python train.py --rope_fraction=1.0 --qk_norm=false --parallel_block=false --init_std_o=0.0 --init_std_up=0.0158 --init_std_down=0.0 --optimizer="muon" --schedule="wsd" --train_tokens=1342000000 --dataset="wikipedia_en"
MLP neurons of a small language model. Each row is named by its layer, matrix (gate and up: input weights) and neuron, and shows model dimensions 613-740. Each number is 128 + 24 x the weight over its row's rms, rounded and kept within 0 to 255. Numbers have three digits each. A neuron's up and down rows have the sign that makes its largest values positive.
After each neuron's rows is what it responds to, as a language model described it from the Wikipedia text at the highest values.

L4.gate1403:119151121111179157089127166115134123166143148121107097141129121142149120169090159107130126123160171109120148131150115141148114117132102151118137155170128125123128093093096138121122165147112101095150102152132153146070123122130096175141146137101094172148135163149145106114145110155119131173133104163093116149147151141127152140088144118149152108132126113108114165121117149147125159150099
L4.up1403:149148121139115153131116164114151158087113123139123173095109124151150100089168125139120126127140114170147094123156149116116153115152129103130129161122139153087123139115091124110155111115110110130100142140074143111139153121126107199186155095123129100119171156178090116076119113122140144157148162138128111131104132138118083144134134126126114128134175094126164140148128132103122117120138
Responds to: Mid-word e-syllable fragments

L2.gate1453:145156126146151106146115167143150178157147132132117152114162134154116167100107112116106123096130120172156159147144158111178090132147118138182141100119121187143117136101110118105125112126105129133096134114124154116126081156139129142119098111152104120175133142152171060137133129143154132089148144142142148140157201137103125128155110154130140146169149086107136093108138073134092107121137
L2.up1453:165168135135102142148126165154090172114152093131082145143182096163116145134134125166149111107122099106157168111100132115162149133134122138127110122070152173145137119113162138136102079121136098087187130102131132159089130169128134139135113128115096121102149125160139159129122141125128132122127145128147158127140163118092112179134103140125114155120139136106134102149100122123107145091118
Responds to: Foreign-name word fragments

L2.gate97:126111122158141117144158157099137079136159137124118118104090166149108083173155113139142085099152111158117155150140176094135091170164166096159187136115138097130134108151139132129162111070143174162162091076172147116144142109106134127117148132135107121127140116148105149130092111103150150149145094161157134141107123153112158145134123092158155067171179135104127119113127133114101138151122
L2.up97:134146104119117105138131133145176164112127131112153153171141164093099139101141138150136116080155149159115121095119090069152147092156130149159107164127149113157159077112111113160141127108116121134130141130114122142140170117118109148124106170141152128126139105100119129087120142119127141128131101115119128129143129142150138086148161117101136090135156133158149081122145106139123164101124
Responds to: Broadcast and stage media terms

L4.gate2208:112127131104139113139166151141134128119148117090099126129133128110123096141133128115103095171148108115131118154139137122087128102098130092113088112103142115130142076150111120095134145118157128113158112108141124163164185156119142110080122092104136166145119121134062079126117175115157130159119186161108126112149146121128140142158128138093094091112165118132139086124088123140146164092123
L4.up2208:122153125122155120116121096121139122101144139133077088107105173139117164172127101110121150136134137098131172130126159111150133117129102126113135161113153105080126113088128122148135126163121184132153125121136116100105146143122109123166129102143139156157121124182092163147145156154136146103128147151128165094121124129134097124106151141116165111169122153104124110104145111159129157137139
Responds to: Media production and broadcast terms

L3.gate1685:104158137119121104128089109161170071080106097152135107152151187105094144172160103174116150158164122105128121116158142098126116129117099117080130119180157119083143101134120080117101172119098120131126134177130140132153157097133089136141133095131108095143130099102098124109077136146136133124110121139117134125099131143097116106165120115126124123160146148148084126090131111124131197126155
L3.up1685:127159127116124093127104132146097146127157096162167153174130143077093114131141144110169180128102118123132165100118170111138081087143122121120155110127163080111108114135093115117179096162114132154113128156123126138126151170117141145128152131121146081128094134139137146130132126116166145118120138124151142147143120124113134094093146096146100082129149153163110145117117140085107144057152
Responds to: Performance and media nouns

L3.gate2284:143111135130074141121106171124140148156121131143120095156143143170141145149138092102101111116097175107152124101145113142114081142134120129094135137137135037123172107125120106110139131158152133098114117112162131083114157142152155149139138116138104121105098134133112157103114132129138150143095149135128147108124138114144175092104114142151147128111097126126129167147128143133096131154161
L3.up2284:113152120120134095121137166174136176140102197182175142166163152147130123157126136142155110125108116155157132107122128134105114086170116124127136130110095113097136117121135157105115121152125108114099127117148145152138141094120156117153163146117128163098125118115151165128128115120134124134098125121129133120117159131122122133131163118118127122131137148175154119161126134150131138143172
Responds to: Word-initial re- fragments

L3.gate1730:107102114134157145093144180099121082101123128167109096145110103131111144162127082131154134126123135140108128143109125111106140135159110139136161119158109123122121130117145127105098126122146122130145104110094108145097083169165134113113185102118128180134151152154144105143150124167108119177112153153140125109150111112129140136170130111105114103121136142136102118156174143139158149160105
L3.up1730:144112105165182152136140080124108108121188162145104126100169121162148067117115110126120165133164175126116138142129106129169127153105129150145102128131065102145135089120122157131165108123162059114133134103149128119125127140144136118113099111145099120153102127092161144148133143129093166115160109122130157173135137119142127156108128121120117094115159135133101127100119187151138091103095
Responds to: Table/list structure pieces